{
  "n_head": 5,
  "warmup_steps": 200,
  "decay_fraction": 0.717,
  "seq_len": 512,
  "train_tokens": 87190000
}
MLP neurons of a small language model. Each row is named by its layer, matrix (gate and up: input weights; down: output weights) and neuron, and shows model dimensions 0-63. Each number is 200 + 30 x the weight over its row's rms, rounded and kept within 0 to 999. A neuron's up and down rows have the sign that makes its largest values positive.
Before each neuron's rows, "fires after" lists the tokens most often just before its 100 highest values on Wikipedia text that the model never trained on. A number after a token or word is its count.

fires after: " c" 18, " h" 11, " imp" 10, " int" 9, " ex" 8, "oll" 8
L6.gate121,117,227,225,221,183,193,235,238,204,149,149,207,151,156,209,169,187,171,171,205,189,179,204,209,189,199,200,209,217,247,207,217,199,185,202,197,171,183,161,189,193,191,194,137,193,211,233,169,190,115,189,185,206,168,139,211,122,177,156,227,190,240,163,175
L6.up121,191,187,177,173,249,174,217,169,203,176,169,206,220,209,162,200,150,181,200,239,251,216,206,196,238,198,259,231,176,181,168,161,232,161,195,226,246,170,208,232,205,206,180,137,199,235,151,166,161,260,207,177,241,202,211,177,201,242,166,169,223,183,187,256
L6.down121,155,199,171,214,170,201,238,225,208,209,181,171,181,153,194,241,189,205,237,161,191,200,207,148,232,191,184,278,211,171,176,213,231,181,157,193,156,240,233,188,197,255,188,160,176,171,206,212,128,251,193,192,215,156,203,223,204,215,198,205,184,132,137,244

fires after: "E" 20, " E" 13, " A" 10, "A" 9, "O" 6, " O" 5
L7.gate227,198,192,240,275,197,164,207,184,213,202,205,221,237,206,185,220,207,210,199,183,197,191,187,235,187,214,178,184,184,200,186,186,156,218,226,123,150,236,208,136,252,127,171,255,186,175,176,150,216,157,147,226,226,188,170,174,211,226,194,216,238,202,233,170
L7.up227,204,186,243,157,129,89,162,211,244,227,224,223,196,193,257,227,219,202,243,132,226,191,168,203,168,239,199,205,195,179,191,166,181,179,183,158,197,205,201,209,193,223,169,178,239,146,161,162,202,218,215,199,221,180,253,206,240,209,172,192,202,188,218,216
L7.down227,129,179,234,147,169,185,196,184,220,142,188,209,157,180,191,227,285,204,189,213,193,168,216,243,173,176,164,250,138,184,199,209,202,195,138,188,186,257,214,168,202,244,195,255,237,204,221,174,231,226,229,189,203,159,174,190,214,193,215,205,163,182,168,177

fires after: " st" 11, " r" 11, "ail" 10, " s" 8, " sp" 7, " un" 5
L7.gate258,238,234,187,156,148,239,196,247,215,211,167,191,260,194,252,281,220,235,244,197,224,226,235,171,236,158,227,141,192,191,192,201,132,172,193,195,203,201,198,205,205,244,119,183,214,228,223,185,130,232,198,164,168,234,187,220,221,251,190,229,169,201,186,191
L7.up258,214,267,204,196,166,243,218,206,224,205,218,223,225,195,222,262,177,222,223,173,166,210,227,189,195,209,242,185,168,192,196,171,179,235,172,238,158,235,197,191,211,186,150,211,205,196,231,216,188,196,143,176,178,247,195,193,222,284,191,184,165,213,231,165
L7.down258,179,202,196,246,266,134,209,167,244,204,193,234,214,189,158,192,215,186,220,199,200,243,217,207,196,253,217,187,165,213,201,190,262,224,159,178,240,164,178,203,208,203,203,154,170,182,258,226,217,188,153,261,198,187,210,213,182,205,157,209,207,179,212,192

fires after: "\n" 41, "." 27, " \"" 7, " I" 5
L5.gate77,149,226,207,258,184,245,161,178,235,150,184,159,192,170,190,195,241,255,125,255,178,174,213,248,201,201,214,218,219,204,218,241,200,216,244,192,210,169,166,209,255,166,211,243,157,201,195,170,173,192,184,205,197,218,195,190,186,196,217,247,247,198,197,202
L5.up77,179,218,218,213,234,223,144,240,213,156,183,170,207,186,202,166,222,211,142,166,125,199,218,246,190,180,208,192,169,159,211,223,172,213,244,179,220,173,204,205,210,171,220,220,187,174,213,211,166,167,221,164,220,239,207,181,224,188,196,174,210,221,195,189
L5.down77,209,267,169,243,211,202,220,151,176,211,172,187,191,169,189,230,238,203,202,191,173,189,95,172,221,207,162,194,206,155,202,201,215,202,251,173,219,171,170,215,158,201,188,170,229,180,184,258,202,214,274,187,193,167,215,185,268,212,143,189,217,219,215,199

fires after: "h" 23, "am" 9, " Nor" 6, "ag" 5, " K" 5, " Car" 4
L10.gate391,204,193,159,176,182,170,225,227,158,243,189,185,216,163,164,236,140,226,205,247,234,219,191,151,135,209,225,208,198,191,193,210,223,185,176,169,141,208,204,204,164,174,195,204,162,177,227,209,174,205,179,178,239,145,216,164,179,204,190,182,204,238,218,150
L10.up391,227,243,221,222,191,183,240,250,150,182,211,145,174,241,170,261,153,232,162,246,193,214,155,219,224,210,192,204,189,179,229,231,231,175,241,152,224,199,212,186,171,207,231,243,218,171,206,158,190,215,148,236,203,228,173,230,196,210,171,217,220,184,188,169
L10.down391,188,254,229,155,300,189,200,155,174,171,191,211,196,269,150,152,221,218,202,194,210,202,200,200,207,281,207,254,179,217,213,161,198,210,192,175,183,205,148,235,225,176,192,196,199,241,188,245,283,218,210,223,196,211,185,230,215,238,214,228,240,226,165,194

fires after: " v" 22, "oll" 11, " inst" 9, " r" 9, "st" 9, " c" 6
L6.gate138,166,210,213,231,242,140,225,224,186,186,174,180,199,144,229,210,204,172,178,204,191,183,162,220,254,172,197,205,203,234,160,232,193,212,175,208,182,180,161,265,190,187,154,211,171,213,231,184,213,154,194,194,222,162,172,158,217,164,159,197,260,205,201,178
L6.up138,177,219,200,149,157,250,191,234,136,246,192,230,182,178,163,193,169,172,214,205,226,249,220,231,198,222,224,221,206,186,222,226,192,199,222,181,221,165,197,203,142,222,158,149,239,229,266,204,205,227,246,191,192,211,234,227,207,177,259,153,160,205,222,153
L6.down138,248,226,159,191,241,230,182,233,165,187,144,206,170,161,206,168,193,175,190,246,226,216,198,202,189,206,267,210,197,253,183,200,224,225,170,180,174,208,189,153,162,198,253,193,199,228,257,250,212,209,205,210,184,189,217,194,187,186,243,208,172,251,221,237

fires after: " f" 43, " dis" 7, "f" 6
L10.gate114,158,193,197,198,196,181,186,192,169,212,167,217,226,223,200,234,203,240,185,153,160,200,172,197,193,191,170,188,180,244,157,180,139,205,218,292,171,238,226,179,152,179,188,157,230,220,204,253,236,191,171,218,170,208,210,193,222,216,167,220,168,216,109,189
L10.up114,203,237,214,217,221,196,240,204,223,219,171,159,187,235,190,201,191,213,158,148,189,173,262,198,192,187,248,220,197,233,138,244,156,238,189,173,214,152,236,190,217,188,183,178,173,198,186,209,181,166,211,188,172,199,227,189,241,217,204,140,194,287,200,184
L10.down114,158,180,213,152,231,119,198,195,201,199,202,213,256,169,186,217,207,248,251,168,197,171,176,211,257,259,200,184,202,209,247,168,163,247,210,208,188,223,193,214,168,235,212,209,245,200,187,191,220,187,209,225,234,184,223,192,207,169,254,210,198,208,171,224

fires after: " f" 23, " V" 11, " c" 11, " m" 8, "oll" 5, " M" 4
L13.gate299,206,175,217,202,213,225,162,174,201,240,211,213,201,190,246,178,220,196,175,204,237,208,203,219,217,196,134,162,208,213,193,210,254,189,212,281,211,152,197,163,186,228,231,129,211,231,225,199,240,154,215,219,212,205,192,205,221,233,169,203,197,222,139,191
L13.up299,222,239,225,207,214,192,212,170,223,199,167,215,221,245,197,183,156,194,137,210,169,191,202,139,191,154,233,198,174,258,237,199,158,209,201,209,230,198,220,187,161,185,209,185,165,238,160,234,232,210,188,174,185,163,197,242,207,194,191,189,201,240,199,194
L13.down299,173,201,208,243,160,186,166,205,223,114,246,176,246,262,180,180,212,190,227,201,190,209,205,232,214,220,203,197,158,192,172,190,213,185,176,140,228,190,192,212,212,160,185,222,148,162,180,172,225,204,242,188,183,197,181,176,176,232,236,186,174,173,206,174

fires after: "E" 19, " E" 15, " T" 15, " D" 9, " P" 8
L7.gate118,187,245,217,239,187,139,230,209,215,212,244,198,230,212,212,125,247,189,180,222,254,142,234,178,162,241,202,232,182,178,177,185,216,193,202,192,184,202,253,165,231,168,187,219,238,163,172,218,193,177,185,217,206,234,113,186,219,217,196,174,229,237,237,197
L7.up118,228,267,274,253,169,148,230,208,229,221,220,185,169,234,192,217,236,139,256,210,207,160,214,198,182,199,213,159,172,244,167,182,156,234,182,182,177,214,187,207,199,160,204,183,229,171,153,203,182,175,231,199,218,227,154,188,213,182,226,224,196,236,225,243
L7.down118,197,183,226,224,182,171,254,210,185,165,142,245,184,218,201,293,196,207,144,218,186,240,217,173,174,208,207,194,223,195,224,217,198,175,183,214,199,181,187,146,180,205,241,171,271,171,199,257,200,253,214,187,170,220,199,222,191,177,207,226,211,234,172,168

fires after: " F" 31, " B" 16, "F" 13, " W" 10, " f" 8, "B" 6
L7.gate149,172,214,213,240,197,190,246,183,215,200,139,193,156,228,137,261,210,214,217,205,193,220,157,221,211,197,206,199,191,209,195,178,203,200,184,225,171,202,202,207,265,186,175,249,174,260,191,210,184,163,156,160,241,188,230,237,161,256,186,216,232,252,186,258
L7.up149,192,184,229,190,199,190,198,177,218,228,189,233,207,151,180,219,241,216,244,213,187,189,192,220,246,168,195,180,194,228,245,190,183,244,177,196,184,212,155,193,165,244,233,256,202,132,185,189,204,182,152,152,200,193,161,229,154,215,247,223,193,251,188,273
L7.down149,227,240,170,127,206,224,128,187,168,242,148,232,150,182,217,217,241,175,186,214,177,216,199,183,202,219,213,173,220,150,209,261,251,240,234,246,216,166,208,161,169,170,223,189,181,163,196,195,217,222,226,183,229,212,261,231,192,153,193,200,207,209,247,189

fires after: "\n" 44, " \"" 26, " (" 7, "==" 7, " m" 5
L6.gate318,196,243,213,247,157,217,182,188,203,224,209,223,214,137,219,208,201,265,171,192,176,173,218,222,237,191,207,177,157,196,253,258,214,228,282,180,157,265,193,210,171,188,245,201,176,221,220,210,198,201,191,256,179,184,232,229,201,194,199,215,228,185,180,202
L6.up318,207,193,181,206,186,179,187,200,214,218,234,215,212,210,240,236,203,225,198,197,166,190,181,173,195,170,182,197,208,219,198,191,206,217,218,199,165,190,204,191,142,142,230,200,220,194,197,251,172,237,187,202,144,209,238,146,233,146,215,146,182,206,231,199
L6.down318,204,205,171,203,217,217,263,208,219,127,209,160,251,186,220,184,257,208,161,178,241,252,157,249,219,202,186,190,159,183,200,199,224,176,239,251,213,200,238,155,151,143,121,204,250,197,167,241,181,200,208,261,246,238,222,154,240,183,151,207,158,210,238,239

fires after: " E" 14, "ru" 14, " the" 11, " A" 10, " 5" 9
L7.gate315,201,242,256,193,172,184,194,238,214,170,274,238,227,216,195,171,214,214,264,192,205,197,205,148,160,264,199,169,228,247,189,202,160,200,181,208,168,122,183,167,205,209,245,195,210,177,149,205,242,193,190,198,231,243,184,174,220,229,181,203,183,143,173,223
L7.up315,214,221,156,184,161,141,178,222,198,195,235,195,282,158,225,150,198,183,291,220,258,221,184,165,159,265,207,198,208,219,253,204,161,201,186,218,161,200,155,217,215,183,191,229,218,181,144,201,173,224,188,216,228,168,222,167,224,218,184,248,147,184,140,182
L7.down315,183,209,134,227,214,180,214,153,183,242,155,149,261,134,223,186,173,184,213,232,175,188,163,227,237,174,224,140,211,165,238,226,186,223,167,200,198,262,182,195,184,199,175,191,171,231,171,215,143,243,230,199,227,173,189,202,217,206,256,193,194,221,143,204

fires after: " T" 26, " C" 13, " c" 11, " m" 11, " t" 8, "T" 6
L5.gate268,157,130,223,232,230,177,247,170,178,220,156,179,199,299,240,222,160,232,182,195,197,189,159,240,224,172,201,258,195,218,217,210,217,230,209,218,167,227,189,153,195,203,242,207,198,151,142,179,158,204,171,214,220,199,148,188,221,157,200,221,201,254,176,186
L5.up268,178,159,247,260,259,181,230,164,218,214,164,178,203,250,231,217,181,232,150,191,193,183,183,216,222,149,196,229,240,195,186,194,208,246,241,217,192,237,220,178,210,204,236,165,182,164,172,188,167,203,138,194,189,215,163,206,223,209,204,220,220,244,173,215
L5.down268,135,213,234,203,208,235,215,205,296,250,200,216,228,232,218,208,122,203,217,166,171,195,214,203,216,209,224,183,211,187,223,201,140,213,220,203,183,174,185,159,171,165,172,198,204,163,169,230,212,208,236,228,217,204,231,171,233,213,232,125,253,241,241,214

fires after: " t" 13, " do" 10, " g" 9, " to" 8, " end" 7, " m" 6
L10.gate418,192,190,176,176,229,225,208,208,210,245,209,191,136,198,215,151,220,180,191,200,163,166,186,204,172,230,256,255,198,148,243,248,232,205,211,182,179,238,242,179,190,206,217,213,183,212,214,240,175,226,200,215,229,182,205,180,215,172,174,220,232,190,236,182
L10.up418,170,208,191,257,225,210,187,198,184,212,185,168,137,281,253,205,177,185,225,257,197,193,189,196,203,167,166,179,268,143,214,220,168,208,204,233,218,199,148,221,205,191,228,209,229,212,190,211,191,181,178,164,189,242,195,200,185,194,215,186,177,221,205,215
L10.down418,217,251,273,235,214,247,191,129,171,226,195,173,237,246,212,226,198,204,166,121,202,211,244,186,204,238,177,182,237,204,159,219,183,166,172,204,223,138,198,185,163,174,243,171,199,245,183,202,190,214,202,225,223,203,152,172,266,191,180,182,221,180,212,210

fires after: " C" 28, " P" 20, " c" 8, " p" 7, " O" 6
L5.gate173,216,164,216,259,198,195,231,187,196,203,201,197,128,210,160,185,186,201,194,215,227,166,164,197,218,219,213,193,150,246,232,177,217,188,224,189,193,186,153,172,189,198,186,162,189,187,244,225,218,238,200,194,227,206,207,188,234,230,110,180,190,254,231,234
L5.up173,173,194,199,216,198,192,150,196,237,233,224,269,174,158,208,168,166,200,155,245,178,196,185,186,203,188,243,208,187,237,255,179,174,197,151,168,175,213,234,149,187,187,235,151,194,267,215,180,192,234,204,226,228,211,147,169,206,222,120,195,213,241,165,257
L5.down173,202,209,173,211,215,164,139,170,226,210,155,246,206,220,200,184,191,229,174,210,183,166,123,188,166,193,225,248,198,181,265,186,151,188,162,204,187,221,195,185,193,241,239,175,246,237,252,181,170,233,212,224,217,255,171,200,220,198,161,217,201,196,202,229

fires after: " T" 13, " Car" 12, " S" 10, " sim" 10, " K" 9, " G" 5
L8.gate388,198,188,197,222,214,157,206,184,204,196,221,200,153,186,205,191,144,208,190,216,201,208,190,212,212,221,221,202,156,191,189,226,191,152,249,196,233,130,221,172,176,122,220,189,191,192,206,173,156,215,145,181,230,237,254,215,175,210,226,198,215,225,142,174
L8.up388,182,207,163,189,218,207,238,233,105,243,152,204,175,227,196,205,201,180,181,210,178,203,223,259,221,179,189,191,187,178,196,171,224,192,253,206,263,204,256,200,205,189,163,181,215,130,190,187,208,143,160,184,215,190,217,196,174,239,219,206,215,187,200,212
L8.down388,203,235,271,228,215,198,236,189,215,210,203,185,190,189,258,182,158,217,203,235,177,227,231,211,176,241,270,195,205,230,217,234,159,138,191,182,168,191,182,157,171,228,203,183,221,208,240,189,183,171,148,195,181,223,195,160,191,138,180,197,251,202,121,212

fires after: " f" 38, " F" 6, " g" 6
L7.gate214,179,173,206,202,196,146,193,208,207,149,199,218,230,221,194,219,186,220,201,214,185,229,190,214,262,175,239,235,164,215,225,168,207,153,139,236,156,142,171,204,232,163,191,212,142,253,159,200,167,210,217,168,177,222,244,198,192,247,200,222,268,162,194,236
L7.up214,210,211,185,181,228,167,222,208,203,236,186,167,171,180,222,162,218,207,212,222,137,188,207,183,272,225,230,189,185,203,265,214,159,213,167,250,158,238,143,242,219,171,232,202,148,235,178,154,191,169,177,180,205,219,188,209,194,248,194,202,204,134,211,207
L7.down214,234,221,246,211,166,202,176,196,210,219,159,233,200,253,191,252,179,210,174,145,193,183,216,171,166,168,222,207,169,182,175,161,211,209,241,150,232,176,219,156,230,189,163,161,173,211,251,160,190,208,203,185,212,158,231,162,208,207,203,184,228,249,167,193

fires after: "st" 26, " sp" 16, " st" 9, "k" 8, "f" 6, " k" 6
L9.gate73,164,221,178,205,184,223,174,150,217,223,189,174,202,140,224,219,170,229,224,152,171,167,192,192,228,188,173,154,191,190,239,188,146,214,201,238,223,151,181,161,225,213,170,195,215,246,262,149,171,199,241,179,210,195,193,226,138,196,150,187,216,228,143,198
L9.up73,198,248,216,230,279,199,174,211,224,261,209,185,200,209,174,195,199,229,236,188,128,173,257,172,226,139,242,173,241,235,201,175,175,185,200,191,214,206,237,160,176,186,121,206,215,188,169,185,153,181,165,226,229,213,213,248,224,196,157,200,205,215,168,226
L9.down73,201,168,173,234,206,167,212,169,214,94,163,162,173,197,191,162,192,194,223,219,210,226,193,211,243,207,253,205,162,172,182,202,182,212,186,213,237,265,198,148,137,238,263,222,219,224,204,201,225,153,232,160,238,207,210,221,168,212,210,149,195,220,194,200

fires after: "==" 15, " acc" 10, " ===" 9, " ==" 9, "°" 5, " 2024" 4
L10.gate354,198,160,241,234,128,169,180,227,174,224,204,162,216,175,226,222,210,194,235,236,200,198,197,219,177,174,195,197,230,231,190,200,222,229,173,213,198,106,201,184,203,208,197,173,158,208,200,160,219,164,152,231,191,161,147,236,172,226,172,156,199,232,235,211
L10.up354,210,190,194,217,157,162,236,199,173,191,177,149,216,193,146,163,222,226,210,202,274,209,177,227,199,166,217,182,200,220,165,187,216,245,183,227,220,143,244,190,212,227,152,160,146,226,220,169,186,172,189,220,206,202,137,225,141,228,201,152,210,214,208,198
L10.down354,183,200,201,192,256,218,206,183,219,231,237,207,238,188,212,180,181,219,209,162,267,235,206,172,225,233,185,206,196,189,165,207,189,182,214,243,192,244,233,213,222,227,140,152,229,220,208,223,194,175,262,196,254,276,168,188,174,233,201,169,255,166,171,172

fires after: "\n" 85, " (" 6
L8.gate29,175,189,198,241,176,222,163,183,191,198,247,194,150,195,161,224,213,184,196,200,168,187,223,216,172,255,166,228,223,220,204,228,154,211,202,236,184,174,196,180,206,172,221,186,198,200,241,165,157,117,170,176,161,147,199,248,165,158,231,251,249,244,173,177
L8.up29,166,201,165,167,169,240,209,198,180,191,207,146,209,216,120,197,174,184,229,195,216,192,197,213,182,206,214,192,242,200,175,217,165,249,186,157,212,191,251,206,217,173,213,170,250,228,200,194,243,201,193,182,182,264,189,184,132,189,202,193,188,159,191,194
L8.down29,203,196,175,172,192,197,245,149,193,185,235,206,208,188,132,176,212,165,201,212,200,215,198,154,179,228,194,207,224,204,217,167,200,230,186,142,192,157,184,186,206,157,201,198,206,204,263,184,236,184,238,155,185,301,218,203,182,209,164,187,252,213,244,203

fires after: " \"" 18, "-" 13, " (" 9, "==" 7, " '" 5
L6.gate440,161,243,226,217,206,215,174,229,203,196,156,268,214,197,209,248,230,205,180,225,210,182,142,200,182,162,244,195,226,226,220,162,184,185,223,208,196,182,188,187,227,198,152,166,206,244,206,229,191,196,183,211,172,202,198,217,185,180,192,220,257,178,191,196
L6.up440,193,280,206,206,249,211,207,217,224,196,215,228,200,201,170,215,155,159,158,206,222,226,141,196,208,244,220,187,229,195,135,196,160,184,213,213,251,217,226,174,207,174,162,187,166,224,175,258,221,250,199,231,167,208,182,264,144,194,216,236,215,160,286,164
L6.down440,150,178,168,210,184,212,278,156,234,209,211,168,175,227,216,227,212,193,200,244,162,208,262,237,186,185,156,212,180,199,226,172,197,203,145,168,228,221,228,212,225,174,218,207,197,185,240,245,197,220,224,160,181,183,203,190,220,212,211,180,229,155,198,186

fires after: " r" 36, " R" 17, " m" 10, " M" 9, "i" 4
L9.gate202,281,202,191,175,179,174,231,189,205,276,169,191,198,207,204,238,236,209,189,208,238,196,161,257,231,205,178,198,189,214,186,211,227,194,207,197,216,203,178,217,136,200,183,212,131,171,169,196,202,221,204,155,205,204,243,255,188,239,197,180,218,247,195,161
L9.up202,172,184,226,199,174,292,178,166,185,217,212,196,172,212,176,240,225,209,215,252,134,218,212,211,230,214,187,194,263,200,193,195,172,200,207,217,237,250,206,139,190,195,160,197,232,193,207,115,176,180,179,157,198,168,185,178,190,139,237,226,170,170,210,199
L9.down202,236,224,231,196,255,174,176,181,133,227,208,213,198,177,192,167,135,222,188,189,228,185,201,134,218,223,201,193,165,180,223,151,216,229,196,179,189,225,175,240,202,157,230,160,195,274,200,180,257,187,132,244,196,216,191,225,264,174,142,185,212,182,165,197

fires after: "\n" 94, "==" 5
L4.gate67,162,185,246,198,198,239,140,183,156,184,211,240,211,162,193,253,216,191,210,161,183,198,193,213,202,200,171,243,181,254,141,169,205,191,212,219,222,160,170,234,187,225,181,164,195,256,230,236,190,108,159,186,198,159,213,198,153,214,162,229,273,257,206,209
L4.up67,127,193,197,199,279,254,194,191,144,199,206,239,223,201,158,157,183,187,262,257,216,222,184,210,220,225,187,223,186,185,150,180,183,219,177,224,183,176,233,205,232,207,186,181,161,206,182,168,267,157,198,190,176,160,178,160,185,211,165,193,226,167,201,162
L4.down67,133,234,160,164,229,226,190,156,203,235,198,208,207,206,184,176,192,151,226,270,219,232,164,221,206,198,189,198,174,181,173,214,177,188,197,195,140,196,229,181,220,225,178,160,127,203,211,209,264,182,204,163,191,174,138,176,204,224,178,180,211,125,210,180

fires after: "," 58, " of" 11, " United" 4, " T" 4
L9.gate117,194,178,193,198,245,215,207,235,242,244,204,202,172,228,221,245,180,224,139,178,168,191,204,226,189,189,211,226,212,157,218,176,240,152,161,190,144,120,200,193,199,179,200,214,214,188,170,169,227,213,200,193,193,220,220,246,207,202,185,194,262,188,205,186
L9.up117,221,183,134,216,227,186,258,242,177,192,139,205,116,207,224,198,200,198,228,215,177,191,197,220,206,192,217,237,232,180,207,204,204,161,211,187,161,199,189,242,194,150,187,190,236,213,215,201,164,255,190,213,250,212,171,167,202,162,244,190,223,153,222,233
L9.down117,190,194,172,192,195,155,197,175,198,206,161,224,245,225,168,180,225,193,197,215,186,244,152,267,237,215,171,198,212,170,238,236,211,180,203,226,185,184,199,147,208,236,182,171,130,136,245,205,243,220,211,172,175,196,216,133,230,194,127,174,190,242,225,254

fires after: " the" 47, " a" 13, " its" 5, " The" 4, "'s" 4
L8.gate318,174,243,167,221,172,158,220,190,201,214,204,226,207,205,195,195,212,170,174,183,230,192,200,215,181,221,217,236,128,201,233,184,206,194,294,159,240,180,165,214,246,255,212,199,179,173,252,202,253,112,179,183,209,191,208,248,175,187,170,184,216,168,233,223
L8.up318,201,207,115,168,192,201,180,244,199,270,215,174,246,186,216,230,208,195,197,207,258,194,195,195,245,184,208,169,225,218,196,231,176,200,228,192,182,195,192,243,221,225,226,195,206,214,204,159,207,256,243,232,220,191,222,230,248,206,223,173,232,235,155,195
L8.down318,184,193,214,232,234,195,172,198,226,180,199,210,233,199,152,176,229,146,264,228,168,196,230,247,175,181,158,226,171,240,206,193,216,202,219,229,235,187,202,161,199,218,182,168,225,196,217,160,205,205,279,195,218,282,172,178,240,150,190,236,223,150,256,142

fires after: "\n" 31, "." 22, " \"" 15, "-" 6, " (" 5
L7.gate95,211,215,216,225,174,267,145,191,197,212,181,229,201,223,160,243,248,282,184,188,203,216,218,213,219,238,137,210,218,265,190,237,210,201,241,211,193,247,208,174,215,233,232,197,237,193,226,245,199,205,202,199,180,212,209,181,220,189,173,240,236,119,237,193
L7.up95,221,154,192,268,165,187,163,173,202,177,216,162,224,183,179,167,287,191,198,179,156,185,186,218,204,184,145,232,240,229,205,152,217,195,201,177,150,172,155,219,195,183,221,133,224,165,173,217,211,180,200,219,173,197,229,184,271,258,222,206,190,142,226,241
L7.down95,186,231,221,168,138,191,183,172,224,189,230,129,204,198,179,130,230,171,170,167,214,258,194,187,273,175,225,203,235,175,196,201,209,180,212,151,193,216,202,216,200,199,186,115,219,225,212,208,173,238,250,190,170,247,233,210,239,232,177,195,220,185,195,214

fires after: " the" 21, " w" 10, " T" 8, " t" 6, " bl" 6
L5.gate94,136,184,175,220,225,219,156,201,190,246,207,164,150,261,196,209,189,209,158,213,226,183,205,233,218,187,176,204,190,228,204,221,137,183,205,191,164,221,190,127,218,175,147,197,170,180,211,183,163,153,240,218,227,228,140,249,214,171,197,232,162,201,155,211
L5.up94,218,233,205,228,246,209,184,207,237,247,193,195,160,246,209,197,184,185,204,194,167,230,222,194,188,198,226,236,168,260,184,199,172,144,248,202,151,199,211,191,211,162,229,210,158,200,249,165,187,186,195,208,197,223,161,239,257,115,215,225,146,214,147,193
L5.down94,196,229,195,175,230,172,215,234,175,204,172,181,159,222,142,210,198,191,135,160,187,216,175,137,225,194,244,210,217,186,236,156,178,163,177,184,235,238,160,204,213,156,215,168,195,266,211,159,246,212,146,199,237,181,167,191,197,204,188,205,193,218,192,136

fires after: " of" 29, " in" 25, "," 18
L10.gate395,197,186,187,151,236,214,223,195,215,206,256,205,169,195,164,259,150,146,202,185,162,182,177,204,215,179,197,99,157,214,227,176,227,165,234,198,177,160,223,192,215,186,185,156,202,193,208,255,132,244,210,194,206,171,216,214,212,129,147,241,201,160,189,227
L10.up395,213,203,183,162,159,210,211,209,196,226,203,242,126,163,208,227,188,192,217,227,181,172,212,214,187,221,202,192,206,183,219,200,211,222,234,180,132,162,170,169,212,196,203,161,216,186,225,227,175,211,177,183,209,159,252,202,198,215,192,247,250,205,209,211
L10.down395,172,176,190,161,245,195,207,214,156,207,234,154,252,223,153,204,157,173,162,194,206,162,185,191,216,216,240,181,164,212,206,182,206,180,205,174,201,247,192,215,200,210,134,189,161,210,201,237,172,177,263,194,173,204,201,172,227,120,172,207,141,186,164,205

fires after: "A" 15, "et" 12, " A" 8, " E" 6, " Hen" 5, "ber" 4
L5.gate159,208,236,224,202,155,218,179,195,202,191,158,226,172,233,235,199,186,246,208,202,265,196,195,191,185,243,224,201,152,246,233,116,228,208,175,161,177,179,158,204,260,213,157,228,198,209,151,212,222,203,189,211,240,188,223,212,182,260,176,208,210,187,194,219
L5.up159,215,186,184,123,149,200,248,188,235,195,161,180,248,222,235,218,255,222,195,199,196,232,189,192,231,203,211,138,241,187,239,251,198,229,174,184,184,196,175,221,224,187,158,207,249,273,163,220,213,217,200,227,207,167,185,209,194,220,186,213,224,131,202,213
L5.down159,188,209,174,148,197,205,237,184,158,229,209,191,217,165,225,234,249,155,214,180,161,143,205,190,213,191,164,113,224,161,183,242,178,237,208,233,167,234,210,187,127,192,203,180,239,218,193,213,204,225,226,191,182,238,196,203,228,157,217,181,230,177,190,216

fires after: " p" 26, " P" 19, " l" 11, " c" 6
L7.gate157,177,273,176,218,214,211,182,184,189,190,173,267,223,163,242,156,161,119,194,191,218,173,231,215,119,237,219,195,222,163,234,190,208,210,217,161,170,142,216,134,195,156,213,198,219,203,245,228,166,237,234,219,230,183,201,203,230,223,143,167,161,235,178,206
L7.up157,219,190,138,192,195,194,210,170,217,168,185,224,215,184,180,204,162,188,191,217,209,207,207,212,135,236,234,196,192,154,193,226,183,202,209,161,159,161,240,178,231,201,204,188,265,248,231,199,175,197,230,186,254,189,178,175,235,187,161,189,173,212,122,214
L7.down157,214,215,196,192,162,216,175,176,224,185,184,141,218,188,206,225,175,204,199,183,220,207,150,200,175,230,261,181,176,188,222,142,186,255,144,245,214,224,190,179,236,195,161,202,169,243,187,205,139,174,178,160,229,258,163,173,254,134,215,166,172,184,179,255

fires after: " |" 24, "-" 13, " of" 11, "==" 4, "|" 4, " and" 4
L8.gate399,217,222,156,208,155,214,178,192,226,189,169,151,213,192,167,170,198,195,175,179,189,194,203,130,199,224,232,189,192,248,171,228,206,209,188,214,213,193,186,210,259,245,228,210,203,177,177,230,152,203,139,228,218,164,234,242,212,206,204,205,263,162,219,191
L8.up399,163,229,231,244,220,274,96,221,214,192,231,213,194,216,209,153,229,187,150,200,186,217,202,162,196,229,199,181,162,244,197,152,232,195,243,209,152,211,272,192,202,207,189,244,177,246,167,217,217,179,180,215,179,146,182,232,223,184,154,236,189,220,235,203
L8.down399,169,215,159,138,189,240,228,220,199,253,193,204,220,145,220,205,224,240,226,273,242,211,231,174,245,192,213,185,211,226,228,205,157,214,173,174,212,155,270,193,198,225,231,210,81,229,171,229,252,176,197,227,163,179,177,192,223,213,169,195,209,197,202,204

fires after: " $" 22, " of" 14, " for" 8, " with" 5, ":" 4, " |" 4
L12.gate377,220,205,157,190,175,212,190,205,235,216,192,194,256,188,199,156,171,196,182,183,167,178,199,158,194,192,249,266,218,235,185,179,193,238,259,189,169,200,171,182,220,214,173,259,199,169,192,233,180,154,174,247,163,227,216,203,158,211,175,239,246,210,202,148
L12.up377,167,182,184,173,192,210,176,196,226,240,210,199,206,206,199,135,142,200,245,244,171,223,186,214,225,192,249,225,157,165,264,157,171,176,275,204,170,207,143,195,250,223,220,212,236,161,184,241,161,225,216,222,155,211,164,190,177,240,207,204,190,193,216,222
L12.down377,262,209,221,221,234,176,211,170,247,188,235,146,226,193,209,218,176,236,194,193,214,205,230,152,201,153,183,197,150,156,192,213,254,211,225,169,186,201,196,183,224,273,226,195,200,197,201,233,163,178,207,240,130,242,239,202,204,134,185,197,206,194,197,207